Weights of a small transformer language model.
Architecture: RMSNorm before each block, rotary positions, no biases in attention or MLP, untied embeddings.
MLP neurons of a small language model. Each row is named by its layer, matrix (gate and up: input weights; down: output weights) and neuron, and shows model dimensions 256-351. Each number is 500 + 40 x the weight over its row's rms, rounded and kept within 0 to 999. Numbers have three digits each. A neuron's up and down rows have the sign that makes its largest values positive.
After each neuron's rows, "fires after" lists the tokens most often just before its 100 highest values on Wikipedia text that the model never trained on.

L3.gate649:487545515467483538485455511507562507525431562564477517434539488473490417545484540533474570534517438524563488523476522508454551500405476539491469520559452439475530495478537550591522490518519428524577492498480473540463478523545513429513471533520461477529478452505443579499521542486481450496
L3.up649:500547526467449445444459444425569535507459537442459534465475525508520533517455473548480472499569608538516493569489504482439508543506522560536450622536436498513593440457521530501517467521507501482547509507487429512491478529472466462476557456510492479471521442519500570552554531505464422552
L3.down649:446495472529444437504475448484519508492505466488493442468429459486537517448527490540466459539425479527441521482498483458453464477487488427517513593497582482501491479481514594574490461470555514515506516496527514480470538449515512462531461451398463520512526474431476515522483504496503451549
fires after: "-", "{", " (", " \"", " Al"

L9.gate248:460551522516487512486511450408510516534469538518479450482417535506542464494517550592497574508519408478502502537488457469515504499471533562506513480455459543487483486470493506540501539501494549521529504474584500557582381475543536475532489492508497460554537514483546497504484474523469473515
L9.up248:479518505458518507506471454393552465457486525513541534528487488453518535512496465432573590457482474545492522542499479501487496539498515573503473531514498491523484400553541515556497480528525499533492553541548521532487539474451508475548495529483542464458475455464564531452496474524520394457
L9.down248:508485470524497510488534512522518518492446462481466523459480504466487530542529518447453505545521488488485461498463595514480529482452614548531457520565515536459560490552558463536479537517482482509450538463505502520558511499480504478506500425445502484488535486531481558456494595549436486489
fires after: "1", "0", "2", "8", "9"

L9.gate623:491455539467514564476501535572484516445585469506504475505502500508440570525512510610485493454450491491526420541566551492491529471462529507493500470461531454536575482492490551488511485542381492444505505547477459519521457493486448475488498459589533493521458513458496495529492522591443551558
L9.up623:552515455446508516513455508471536513529508496469593550531556501545440526469535557488465500426443499450534499513521472444490456464479507484434487478531534528493470466580520503513558488487549467561535465502464474477486571529499470498456527475536460545452547522500519458537464478588445506595
L9.down623:465490480501493586472492473464484558492617482465505514528512517519524546468455503591471531504430450461507543546536552519588504486500453571514497524425476448480462539452494550479512487524482509406485490489432517456629480511471487467527534497521480490485509452527510457421563429471461484538
fires after: "0", " |", ",", "–", " V"

L3.gate398:533588494502508486510523522497545532420516501500476482543452483410514506481481494569490546601480505532525511423481480499494524511516498495580434437494495472521501514522520465524458518512440451596552472528482457484546514541554497533495425506467464490471472507425534452462508529472514515515
L3.up398:505488506510515558487550518486609527485489513497505515469496532538491445518431517547456495514463512573531495467464461503464512464532507492484475515608456495467493512497547520575430458521514564432503521526435528540509560419561514475516592557474431501547521573544479509428486541544538573534
L3.down398:496499526532491492481456453519565488507499530493492505433518508524543484420451521486516524485510594517527520517415438549539451531557503454503519479493425523441597509558537472543516536525480468476480464496525490481538512524450477498467606473454485534496488488558517488467444550389439533514
fires after: "\n", ")\n"

L8.gate31:500511558496518505480548520498415508428525475472500546442522496499475599509528477543485484512443456463497483518538538425555491565509536465493460510442499457519533499467523509491462523512512554524463427546473505548446544596584465480563529530560488484555487510503472516539507468542402478550
L8.up31:539439409482544564490548460494528424462501468566509561573490468469508507541573531479492506421455457464460490503510539456575462470412458540501472410533534545489432476444504481527554477516464541466527508460507526489559511522526435421480421526458443445502537492413504502478477402513511513552
L8.down31:429488475475468515546465470522445534562471529525524525407504503459453483411486517554533495541524466578464415493530515559475475482544502539520503518466437498503446475548442505529485472495467448550422403591496482479544550426521527489431541503527478526506453572517505527498521493499456496467
fires after: " ", " |", "1", "0", "3"

L7.gate510:466482505490502461499468465517462485521492534462493348435505525559501552522565540548414482477526472528463508506417410457562552488418443460509490440493465501536534494485524526519449504563440482495485497501532454576465422495470469530548518496445489532523529490526577427523557518512501461499
L7.up510:475455557491504484417451511543483515410501530518468529517513486457512532498597559502497518538488522422522470563459503515514514445451477490536502563427468462524426531524555481476449473488527480474471555455409538497537395529439481474519467506464564526524485533441491448582477391466529526510
L7.down510:481511472487474483469459522571487561546487485557546505548475506487507512461546537495497468472473492501546489498566559485487502461470507454458555454522523506564547536530475509493486486482515488582506459553446509518541394530464484522462525478461443510547416412552491474520526504499536568482
fires after: " ", "1", " |", " to", "0"

L8.gate188:519555536468483441491427520497541476496484532535492451519469556528453539482536476569470528502451477498461515461461503480479535569417473498497459510454503508518495462418529524486451517526512523534561460476457529460536490498460546519543489546462392557507502528510528545563538473561530492547
L8.up188:495512534427542525539476473439521483547508524491566445481434482563532531463488541533506452498493490537498509519567497533475462471542479524488455523519506535569502520474512503503542465434446554564530504538481429545466526515494464461485526428528483510463448488573547546534513500503558469493
L8.down188:452507577582481487487594459528517513512554453463414489493485603544484471552504519518491541489484495528541429453481443522548479450574399525485514458557494400495532468463515554561471528498536488515469507514540451547512505467585512482495496516465528536509470567455520498489425568471459472501
fires after: " /", " (", " Y", "-", ",", " •"

L6.gate714:514488542520403485519485533447461531527425486529480494609409495527485507526463527533478490577525412506500505485517495394501446463498458494546496567511514480496481471563451496439559517479496471557475544495491510547546516517486406476515475519500454430526515585441518502511458509525520512473
L6.up714:501417501524461478547455489459469497538525495558415466485444522509540480476420524487525480494525463521492475515549553586497507475484516456475453530556510490508534518537544533466533515511471562484575527515561490468542565462505558550453513454576544475442540508515534509492494486447542470494
L6.down714:525430522516450472539471473586480535476519496525433401438456555561493515496409548468495503502430541518513498532514484427547494460463483495519546438458501541557490548528496547541532481472506471555510441418557461486509529462542507479509513594549506537551563490574546490400557508486489496555
fires after: " L", " l", " H", "==", "|", "L"

L9.gate283:528472507512475428548535517519519560443407481486450447464467501531484500495505502537489510533525479592476532475430505523528434466501483458560451414491483480510497479498540476488444477459510501507478427572551536463494497520537482556493417504505494509498477451535486491547520519467534506431
L9.up283:491578539478593448470452513545442516501440517495531459479502540522441519517470503534521510562533482525449508481559500443560457541550404512481426546542431512501528525469471439548553563499458473523481494502452513490492563498536561478600482427532490513504485437605578483587461445500475481492
L9.down283:521504481563544523423535539494478519533508505542479437452442491519482450477546483430521497486517549551537458444490556463508496541562544536488529457495529557528561505430523582543491483529500461479519569505510504529480535503510497451512495530528533443517475438483439533566511586525557487523
fires after: " ", "–", " ("

L9.gate645:476522439436466519496481524506476582503490425460488461460455463474558538539490488546443557473545505471578469497489473522555463519492587527452525492398490550539521508443506544543438467513463510530527476489540488510498498551570430438520532516510479488550446527496471542510552519582575554529
L9.up645:536499454449432524550438535518508530531507524469512442508446457424479486504497580507438506448543520428483532588495455462582463405544488528416442469487557488503540498493453527481516438488540466448495488472535477538469510464527451516454504495477474542489523479549492513505452450480473511543
L9.down645:491553402484515504495455499513457552511476516473504446462484511442484529437547547530495503448405530500457465546512506486482428524484495510434539475438507554514492462512461574554417481464489458464489408471463421517478492431484509437498504520532490496510542519445508514526553497523514526554
fires after: "0", "–", "9", " |"

L3.gate22:502525473529501447524495499523447480472498474545531481516484465497510387409472462547455517505472485522428470540472543503487532484452467499547502602467586521514506492481483485430468508611531500553540572457504430482501497515516480550509489546536477530535386510485545471506545495508516530491
L3.up22:511469601392471524468514446443462459592519520464479513414452465479510519532437523489512541415461434451447454561462506511508462451502498478530415506476514532564514596496537455471467510468497483498526422435461527453469460529502478492499520477513462530481476514453545571504442459517501497447
L3.down22:519498469487556537563455588393556445507475461492519561544563644382547524551421523466509550420500482474545477439464447455460514479472473562504524527522491544472520442413528511486455545442413486471502483522462550513457523479486529452460453484496460459531478444467497516509496501540451567508
fires after: " J", " T", " X", " Sh", " D", " sup"

L9.gate610:552519511493500459472435561497496476414511555520489522508456496510513541499491484598424558523517446519529507553519521497441461500499460494479496452479496579544577504488489490486477483484494474547553425487477476471412500507525502458475468436462479533516445548478501432431555485425524465478
L9.up610:462488524527504504472484554511554463454577489450446478494408494529497493562521572544526472443477531518458475601449419488479463546510528474418577451505554498484529484521458577416498581508504503586518472495487522514518512516505580494490467500469446502486520607470488435441537481472564441539
L9.down610:488481532546564489477501461559515513510513504476439534509526550503523518539455488466488510436480530512562551527466509504502549466463574541453625500455511540499538585459512527415462461448497481490528523416511543496509518483449595530489511490440535479526552529505511454482429530522491522471
fires after: "0", "–", "1", " ", "2", "9"

L8.gate283:537490510536476574423454468462514570553516454493473553537447482497454515498520469508542532462518435426512487455461548503525535497443501501526469452471484557456594424475419482454509478487491505473485442577450456621493416506507526477516507535505486477526496565509548507486524494470546458570
L8.up283:489551488449462483548539502432509462511567520435530543443496517494449567482501468526479488540492511513466428442545431482471452492422519455525549535487519487509532498535530483477512447540451507461589459468497508501542505564520485448590541534499489483477559480547507540561522500430413469553
L8.down283:543446516491599481489543514538498467525523386508472475480547491526501520532487534507441469536499453542490570492489438461544528484477498529455447513497525499517488425480545508500485490508479513457430523495510487487567483475513530522592481459429531466500504509480468411445540420468529439530
fires after: " ", " |", ",", " was", " is", "5"

L8.gate437:511514519508545448592508512424515532463502535486484535473581531526456519498509534530403468534536543505445483513470538484462484537490531547498469494526517487437565512493555511482503555524570586458522478563538505490468508518505509496528503465421468581515511500467420490491474502469443545574
L8.up437:505538485506556450519545505436524556495528457467507519477519570580544520490536484499456470516514523457476494484493548534538483523487497433514541543519594540517516427529576511409505514558449422545498500448449480533497444457459567459497504443420476522588451514477429382525457502441493503507
L8.down437:521526512513514483453526516532490471545517442467500522448519460517499535488456472481528482524463500514455512514491470506537485600511462447474449581480468501551535451514452495459545486459491481525471564528435507508613554552520549437604476517453562453498459483485541455486587557478508499502
fires after: "0"

L10.gate138:510464531518474494531479522494460462444573397528523489555405486496496418482450572577486462440575526473494539508480550522546499477500460517595483489455482525495430491466470507463468464520528464569542514528463474488454513504444497495512456511485513405532542463531517506584483489551532474462
L10.up138:556459453498470500466484518534514565543470426491529509512514625462555531464506539491475508489525522412458575558586563513465466505480526480558483455508512387459534482456499490505452425568541451520566578491448503461519533469561486474536543550490465580608525463497527457507494519473476426565
L10.down138:531566456482508478591467509505551482472492515436533497534486548477488555531485522528434556499527453525536498479584449536531489502504519480509541513499480498503498495530518529570489461564500519497516563526405510467488480540525522453483442507459457479427490449511437525491628551452542525458
fires after: " |", "9", "1"

L7.gate586:490518555512480465521396513468546503463477500502583500508497472484491434534526539561517504514532442527520468529502509442482472550509557578512475492484485555525464501497518535536585470454499505566539488555476542537521496559510483498544470551436566551488488535498461563498494468593444569480
L7.up586:491525499511465418499558459457527443513517522451430465545420443549551524472473469478502520553530528553554561458520501559513528459493515421459495496440519580486463423502484510472512492488543470532554573490615499477528407507579452428489490493526534430504453522539484472540511501451553539491
L7.down586:494576530586466490499484436574443512496501438460487516543493471553535494552538499505456486508510524469555446497518427545515476561510537533491453478482442522574460470490498447517494486459548516440564525545532425478468514556469496535442489532492521526477495500511498545505507469579440437498
fires after: "0", "1", "2", "7", "6"

L10.gate310:496538522472470552549487512495534477517569527458403457471510503557494417492449460520477402485492467415509395498444479544476520524488481459585436449470534524505463521438549469560485445502517457494494499440573471507571502490436526479502512602466537502469449468514498515522510592501451447531
L10.up310:473486512529503418508502540469538468414512503507484456555535548597506556499514545502478483542456490539547458458378500399485496596533527512498485478458470512494537463488575439483525443519553475466483496478493461479460498443465443511438417490492451537471597497471433506516490411527613530491
L10.down310:458502492503499456450557495505459530539591535506452515542426536539485499475595407586453500545486429544588493438491508454546559521577537447471469509542555464545477396550517483510545464516478545512464557471443486439516465478460438461482543511489473451441445493503507460510529473413530423567
fires after: " ", "–"

L3.gate135:452539439498390515522466529456486480515414467563524586516505554566498474521474500534447490506465488506513565485528459455505563495529497517524494527536519503513550476547515453539550477550452500458502589486457484474462519486515502564490445583460526474474500594522555515535551435475499480486
L3.up135:489469367511528512528510506478487485524472481598480502470535572470526472515454427553581469535480496514559530568562498474428486514489502497465463582515470472539534526461469520573486457545563487428551509462434554531488471474455472507578486519539429461509486498500531522557524499567507514428
L3.down135:450486479464486509500507552466502494531492477492465450544555608460445491463510507470459479483502542497486475522547554490525524460456490536501491468527538481543599487513457411456510540499505507501486498505533544523482468536516537472447536522492487474485473544477459489471534463493521498544
fires after: " l", " L", " G", " N", " Lu"

L7.gate146:539528581568531491522458557537508477481434484498515425535492547442499498595502500477445581512443497465507480550543467492483495495502462467489517418499427454480488537432516494550505476517496493556506472557463412518431453546446444411478516494468469526515518436475530489531502509482442500518
L7.up146:488541485500464473434484491571513425583483507512531426491564539522548455478479489450501465474467421515570463502454439449483444473590552527497445532450451538558467507477491480538524469474541440534553434472475454511417458519501548399484460523549447545436521557440549551522490524506519515556
L7.down146:457515503498569531471528500515493413531463479457445482541475535514486541500506476539497501519551421475530524451476515476491470532478464501526506491503558498464527521499551479457485464507478515522528584538501406450445491458504494547460497516497514536491561540485474468481506505453502472504
fires after: "\n", " •", "-", " (", ")\n", " Sh"

L3.gate212:521537532454562488468429542515503522457526510512460578539436514437477461509472537538549507457560437519448518497513508543468581542459487523496433467566409489523490518500517446532492519658454610489507518554479495528509480542535468507457575476458548548542537476448523469441491449472472496549
L3.up212:502450483494513482412508419506502479506497494547475449533468556494473571508438550488532395479501469531387489517462560510532594541510505480502534450492475503574444513524538479609478492527493575477554537513566490498552550448485484487526586578539499504568555476499495562468480537514524470477
L3.down212:527532435494434477491431496496525523512499557461528502494455488540434529507482516443522525508445502460532476390461482473549452527413449480503529508508509486560571525537499511451505546457462487569527481471458526530498512551570487485454488462487547573488532526453520422470460452498534548522
fires after: "0", ".\n\n", " |\n\n", "9", "ou", "ij"

L6.gate630:517537503460435570555444543539589556485456478490528486442513498518446450502506483591452576473556428503458502478441524557550521556553487486542524514478443490497552493495510561555465506533503520477555479498493454551460492517526469504570376403415431424495522551398514528475526523489418536585
L6.up630:567476473483457522548454470445551510501560462521511463464410573500553455506514543431497523528512540484524491506461511499535469459451489486499417558497470521490494477543543567417486499543516500443481505509486513510483549493479553479495525497528463524477437569488471560526456468502462574534
L6.down630:514470465462475525483570540518575451521450490490499493492442440523481489566577522507464533533506472469520543545571555537508483507559404454566520564563470510501524532465477483545581527424447444497449520511501474500432474473472477545417457500515499577421410481443532524477478505459491513513
fires after: "9", "1", "0", "8"

L3.gate680:520478479551501507440503459487506480445488486577486488503439529481464465532472489537453539563564436470548525481493484460560480466514427546563433469497496513501492504526502492484467517493471503464544490536543500431534486513530490573550467583466498544446457535476497485487540579442528434479
L3.up680:525497535480528529502510535479546463466434501475448540483536523471546559478436551503513554475520502570490496459472432601473552454437485547483495520571575453448486433496419463510488521522449497480524471469468495533506593527434517499483516530438470519543568503496532531558525437507470584460
L3.down680:508536453512463429519483495456568494542461524455496533460489487432495488451500473549544492500561548499475526509529521548483537474528533496497501504457495506449467394541520441506442508488444507483462506478453523516507503596471515509494518511516506501518495471459541485489495520466525446496
fires after: "\n", ")\n"

L6.gate234:578464505555539429527475498533538487627506446503486436491463497520561491542555521609481452513461478531453490514510462505499402505548516551601495570520450518509485465516580494478554439512429522519444486490487550486483478537476527535488482560476511491558376471548430454530474418606474448427
L6.up234:518555496574553551453423449511474443486567497478461482434495443557495518535491523521488559481514476445490456567540347525506530533504538456541535459548482496505460521537577514516473536476394492487453512488515488485509463511452505501490516532532523459507534479453539400476444502476453492538
L6.down234:523568452489465504457527512444549496485565457496489508491440468518514536528529447448491447524463471530458461526512508468500527493467503510496519487503520535513504474496499464551494559467513531507564459494428483519447413529533467439439534577542495555558550517497526563536477532484519540495
fires after: "2", "0", "°", " ", "5"

L3.gate741:500532543552475483432409487527575564522500537573488484513500483422502430601494541534453485485539463539438481480477392506507481488469478502491458508506441512528493542469556452599486531487515524481512389543550544469524439497542471492529498568466486525519496466540537566501492486478565414468
L3.up741:508542494388531479531543550516557495477478466463511471464511547460523538549489528505513550590504528531519435513481474538443477482447509469524502529532470468441493472393465450539420473501506477465516455522596469518453483530516480505501522529474495440486481509452470509450551462531386515464
L3.down741:524515461586469457470517474569463535522462493474450550493559448469450467424490489522484499528476501509529486482494524475482372500517505520504468570468506517523538458559542434520488487535425576470542512538525467469492468567480505509518536579524504517453475500564525470576512494417437526467
fires after: "\n", ")\n", ";\n", " ("

L9.gate611:513459544520497509486478531485453529527444474495559505517501500554545477524453502575484520465482433541549535478521482439536486509549489555528426508396559481477559475492488546522479516495560522551498481538497465569514476539527473489512444441526486536481487474447553467488492513567495519516
L9.up611:515497475453481507411371488505423504468517453539559520490474499539434444493546515502446450550466439498410515495547538484516506400497521473584452483453512529529532476528480528475445498467450452448583514545542482491478484510471457465475520523463429446496453444527490494517536526477440551531
L9.down611:507518534467486478500414483500499527510463538549514520514596459474542499447532529493541492474507449509474458551440448553514500470489418549402465552461538541476483512436551424470485438509459475528531498458502535495441558522480507396476522486449500541480547548459489497504489514500434491544
fires after: "–", "0", "9", "1", " |", " H"

L10.gate153:474458524525415491502495557509551517487445572501559528605490469550509473481570463504594476494461527553453414526463458553470478482560530484489518457465480583492492447475462484526462434529528469546583498492476506473495482538544460454586458544493467512540572461534496494540461505542480431485
L10.up153:458530452502495536487565492482445587498473494520466441509505551558523399548502526501519516465561487514462468483498458539473465546515520425477502507463456560506515539550499520504516492486490452516610499556440551435527480492494516479474479510497472517542533486481514480529511526467561529458
L10.down153:436545502518575482389463551484437471554500514409561497558498488510506549560472522519484456528512513466527487490487548457488538569448502449513549454500536570478514496530525560510514487524414461489512475483526441554528489514430566539527499603550456464557483479440461529518501495406509568465
fires after: " ", "–"

L6.gate211:485509513485553511520504548501533536432573439515474474484414506442424534443500547535413568515550503559507487475527444503555434452482492530568525534450418525502432452519551458542569452575590577534490478517519470545609519491520470455524533496476545528517528563466518538502536435459530494462
L6.up211:539529468512494480471489487508569452520508493473506455516558477473480483496529581529620488503494450454489489460468520474493425503493455439467535492481520487568475513477477408469462515462542528513487487507521485582467570515493378482535527510451503553479484501506486507452546525524566546525
L6.down211:552457470493483423567502573493499471540517507477444526533504513552508574473565455566419412535484546495530481502420479479562499518442491501500494537410483584486506516488529486516493503500503608491544563508506472498499434505418534473456534413510487551514520448539363461524524441446461506454
fires after: "\n", ")\n", " se", "0", " ", " at"

L9.gate302:456442550543485556534583450435490450517517518545511515483518512495490445385490455553466483506547479580503483519519504493494502447482572592546443494498506534502479503429524491543523534533516526533502463399517542614521509510479543494487449540546516487486494471500498499536537468518435420496
L9.up302:478520535439500513537360492450467442595503501480510514523514569483544540506484478527450481493470502437545511529463519515444528523500540530517487508451439550538519510552532554452425489533577440468486486500609409486481534471472561513516520450551483485498448486505464503493500556524421568538
L9.down302:516557556492455473470491570474473527532530509496461495539470483515472513480522550425499459569507489500537571532545505463473540576541516456476463446499519537490482505493526405506519484500481549532543524528480526517492493458444505526486492561559443438533457431447466505510558498462444526534
fires after: "1", " ", "2", "7", " on", "3"

L3.gate229:504519508561452513472525457530542468450461484492495557462511498482502431481399542554483506524572378488494491454524412474554483425496477521580458522449475527462473483383433470581543471495478473470531490506449465484543500486568489555509540530463570495527386483517576440536542440526536539528
L3.up229:414493458501551506535458561389602494544520562495451495494461495516550490503446546516477510517518518547534461432446449496437432508545532476479503476481453525479475514496508418501436494507529555438550536490533495444542563548507475450505527457464505437502585519431456539450465522472504549483
L3.down229:424582504514428517525565538629495496467461627437481531479565534531499503505474508563488525527530462587502487512463499502540506525461472495522427499462474519499457527540513538499504479489472476479575459440495447470568462550408489497509540463508476470464529510530520485490568500512483529484
fires after: "0", "9", "\n"

L7.gate493:493539543435482488553453451465567564482486516498483488508414512521505582482532506526518493502564464493478489475467478534459471484457491569569466477513452483516469487447575474505532379483440518497500474566439498492565543580529537493416487499572512525495472461520481561471458384506567536496
L7.up493:480519482497542513532515434510542497498472522442491538399448488506540514510388501528481494571519514535506545474471523443517550522468392494446516471544549516492530494479464474610465432498603494443562528485511532540463517490550532501473397431516512455433511473477500501492480491572440560496
L7.down493:486487511515428465499463466518544458478502443486546459467530407529505533474495460530515551581559483473423538531411482526524445545536509509497521480522480518441450534415462480497530512553499438478532479534559507525464514504468499452450495403530494427494514459462514558530500503548464536512
fires after: "0", "9", "3", "4", "1", "6"

L9.gate295:456483525494428497524459481528537497519445501481548435453442509449488509469524566465535497432591455432485539474469461480476511480544529554485494446488467498518465497526536509536463476452519467483455540497468498484508503528436495498574493483564499534543506424547462546440509578513491461424
L9.up295:519432500511463461476494559497506517532487511453514483559518518453548440476550545561437476523466543462575457553474510572554526524427519532526438478456533499560480510558436532494443502525551590493470497500503475525556516488560527500530451511524473547531460502495567489521476452502458474430
L9.down295:524455469474464457552488524435475498516446516538501511481525505479495510563554501448529574513486496467476541466500486531477448489525518477527494552445465488538531535572561539514475460536464426506575489525454474543501510499545544488522491506467523458466458566492416512539546463433405469499
fires after: "1", "2", "6", "8", "7", "9"

L10.gate329:519537502521484518497558520501533450495432566460506490448491559445487403521491489622520538477560492520478523526494498444514536488561492451466530480439495492464499548507515477520432538532490476507535467476477481499500544547452473430580436514510541398497479573484501466495441540519512509501
L10.up329:475478557416524521576495531536537505556495517533525521458452503433496502440492535526483437541547489495469486537410494512491437542529486561436503534454455534545494518458477506468501483507541412492563490527525505413490465536459526428488391431485530489487549494492482558474526449514495476499
L10.down329:451522504517539536558479486485568548560461491488482577409524513515536478512539466492540438499531494432531515506453443458519526560445548539489528505517504491471524476519525509479575524519429454496542482524535520478570445565501520551471507495496467485516485523520529514499503478478531499442
fires after: "0", "3", "9", "1", "7", "4"

L10.gate514:512575450492450489525512451415493536477466453480449569514518471440589491547458476500464463381502427562453479521415527521570503618444474531516432412493439498497469518484488489479481475507478492496491469517507447558521454536509466498445489461489541544529488502408506514451535518553523493498
L10.up514:472499459511535528478516509471520484500533533497459522504461571461527478497446481515451477421466505616505511459451513468552522494531440484498535510517567503505509527449496470546502473480489485527568463509488414534442498508523523536443534442528549544500550464504459478493591528555566488550
L10.down514:521431481538531554474519514534520493437498484520513531523511539429494497500490507512497559479535433619493571499437433535527494510468565441474462536553480487466456492500473460463497508484531531523515521523539544538540500552492506480466561585514471508553488516429494488467527450563389535456
fires after: "0", "–", " ", "9", "2", "1"

L7.gate4:517477646513512525484517530484511537539482515444510478548466543535480503559539487529496443548495491430546460579442476448550561446499517493544482496454485495524588527449437457559462498508493521471522516483444541501469432549564472470543506471457473548478489527518542477498533446519414471505
L7.up4:511463532565539518502472532449489471510463478471498449546479579488491564494462533477486497497461511428543471550526448421530551496528497517521519505468548488504538513447489489503538494473478523504539544387497552507486451530497537456523521544509518511490545454485512475537477493509562427606
L7.down4:487531387448581540451437489477502430505527466484544500465544490524485535377496467529515490429460518479470499521530523484554432492537485496532471472537512491537428494481519530538499481458447463491485532479570435509537557482461521516465498539558543525502538451474501456493535453514516526538
fires after: " ", " (", "}", "-", " mi"

L7.gate218:573589509488476432439507572539535525474485490461511517529501444510416505484487506556500558561557523482460458496493477485488513450486506492548486519495453460605470481474530516524513528530541482569479479514597435512486535495475481432527489483444528430449494553448566494513468530525502530451
L7.up218:483553542514523485418480462430484499467559449448526549424440522483512465418504490532488504496524481500499502588453407479480476542494429508522460525523495530560565497474489446587438515486528460498559529523500474554552566477510470559523492581481540534442521471465514509540461418570521426433
L7.down218:565457480497506530598462469515517491578527544515477483507482470510502421500479516493550507490531471485471533537459489462571532508514529478537494464457535480404504458473537425514453464462480512494461517514498496470505474458536501584533501450512482494510475520526432499500486524533473462476
fires after: "\n", ")\n", " Website", " Total", "ensity"

L8.gate458:553519524454553509491501499478491468467494453481565477475472480456501473507574601492445473497512517517446512464498513558478569554524462500469444569573532490586466508504537484529550525415521510488583500471552497543488552518532521492501494514590498515507416472492456568493547448474569514495
L8.up458:441472439499480481454517539498461472479408483461539467407418439536537471536490534476465506539501556497509511504500520542529479427535521444476535447524484579482520464483514509413492509541499511452531491542512502483506532485486487520514534457511422457513536523512495419458503469522469453496
L8.down458:497521530478504519491546423524504533520500416511452492429534523493481479508460512556515487457464520500536571486552536434409540499450564478516535546541505570520482564510501558452545531541481541498439442482503462535473481529409530502440519532506481563489563462534528515571517462464477512527
fires after: " ", " |\n", "″", " K", "°", "5"

L7.gate161:568513488503416502497476476501548532471534433517462540498547454476365476614473513494448480498461524490490473543467542530574480552441475559577494527379509462487481494525537539513509478513480544514498487505523486458500412525556501485497541573484514593478529620469560481438443496523537485464
L7.up161:489543481580511473543499434488482449494479444499443473536540437444545400554471483532492468486508440493496532510464491584570522457481613509518531524488447499510457525410510489520530535435448546504448546430472448445496440467479581459527397493507513453454586491534481509483503546538531490552
L7.down161:492513506406460480485437471467441549462478504517564416511490497533466489388480471464447482514519472603472453517504469428442496466557490486582545538494522533434538565489483467492517514508506439513472504509540480448468528463524481468513561532523479523489527441529485431538487456536547511477
fires after: "0"

L3.gate118:566430576477481468517469511478462532519475501540500531533482553487498571512532542523473503528490515493435525444460496526493549519552477491563474517485587451487475588476495423477498459492501471569539550511460468471506586569469485508468497488487445583451517446493536480490495441437487384509
L3.up118:505468499385541541472450527492583515562576512489443506496459542517606523486461517474501564542484509478470586491432470490554481478468462517495533565481527477471486528539484460440455458514496439480605551402527436547544468507484465441463489478474514512448539485526534546553484476488449432544
L3.down118:468529477523473518570458540464513450491580522462488527489524500573511495478544494535532416518477470509438556517424464532521496555438540442405532503501517611473525418474526496464533556447515539451500536519482488524558501457551497475493505499497518571485528437449470509510496434493510527497
fires after: " |", "0", "3", "1", "4", "2"

L9.gate620:484474608586569510432515501480573526436458477543457527536497534551530462529504481564493471513540523527491446532468502457523477516558459502527527478489522522527501539472488477512478492544451443567568531539505445568462507560479503556532548451484487448515518567495490546487502476520378435512
L9.up620:532541547546580350503461528541544505477527594540477479449508484533514490487462458529488556518527587471516506457557526577566486485514525468506494581547473470511524455468478365475491452492467501505558500540421555431423516513553499541442502588485465480487504477514512468522456468455540526499
L9.down620:454514419499473557468531512524463527523475454517484483408537545522523513452503529530469432491539496438520532490497526505570574454437490486495458496647465524438467549562484492489482581564463442481508477491512485455469507482495529556501539565572559523449503450466435513458487542476541520548
fires after: " ", "1", "2", " and"

L10.gate605:560500587463499449481503479516492493468576587479534419515485562494491479550566498470506456547436514484470477414430440463509476475500466506496523487454506534571573469519544501485489382553472503484530547544505427428609568551480516490422489429439440457553495444431491524453509575501479524458
L10.up605:522465501499442541516537588542482443463459449491483489528464517526433483541498555495504451473525525479499537464602459508451488515474500461581487437483536512479496446515466452559472455475547454494541438508477477496547516420451461479504465520456450494484582545459464489561537417471511584529
L10.down605:485398447521504506555488548554540401505480497505434425472448497495518447524472489522504506509442524499529523527501432506498457510504536522496565486539571533488448484452453436478520534447478464561530442517491462490544433574507466535453497452463489495492600489533495464483566497485498522515
fires after: "1", " ", "9", "0", "–"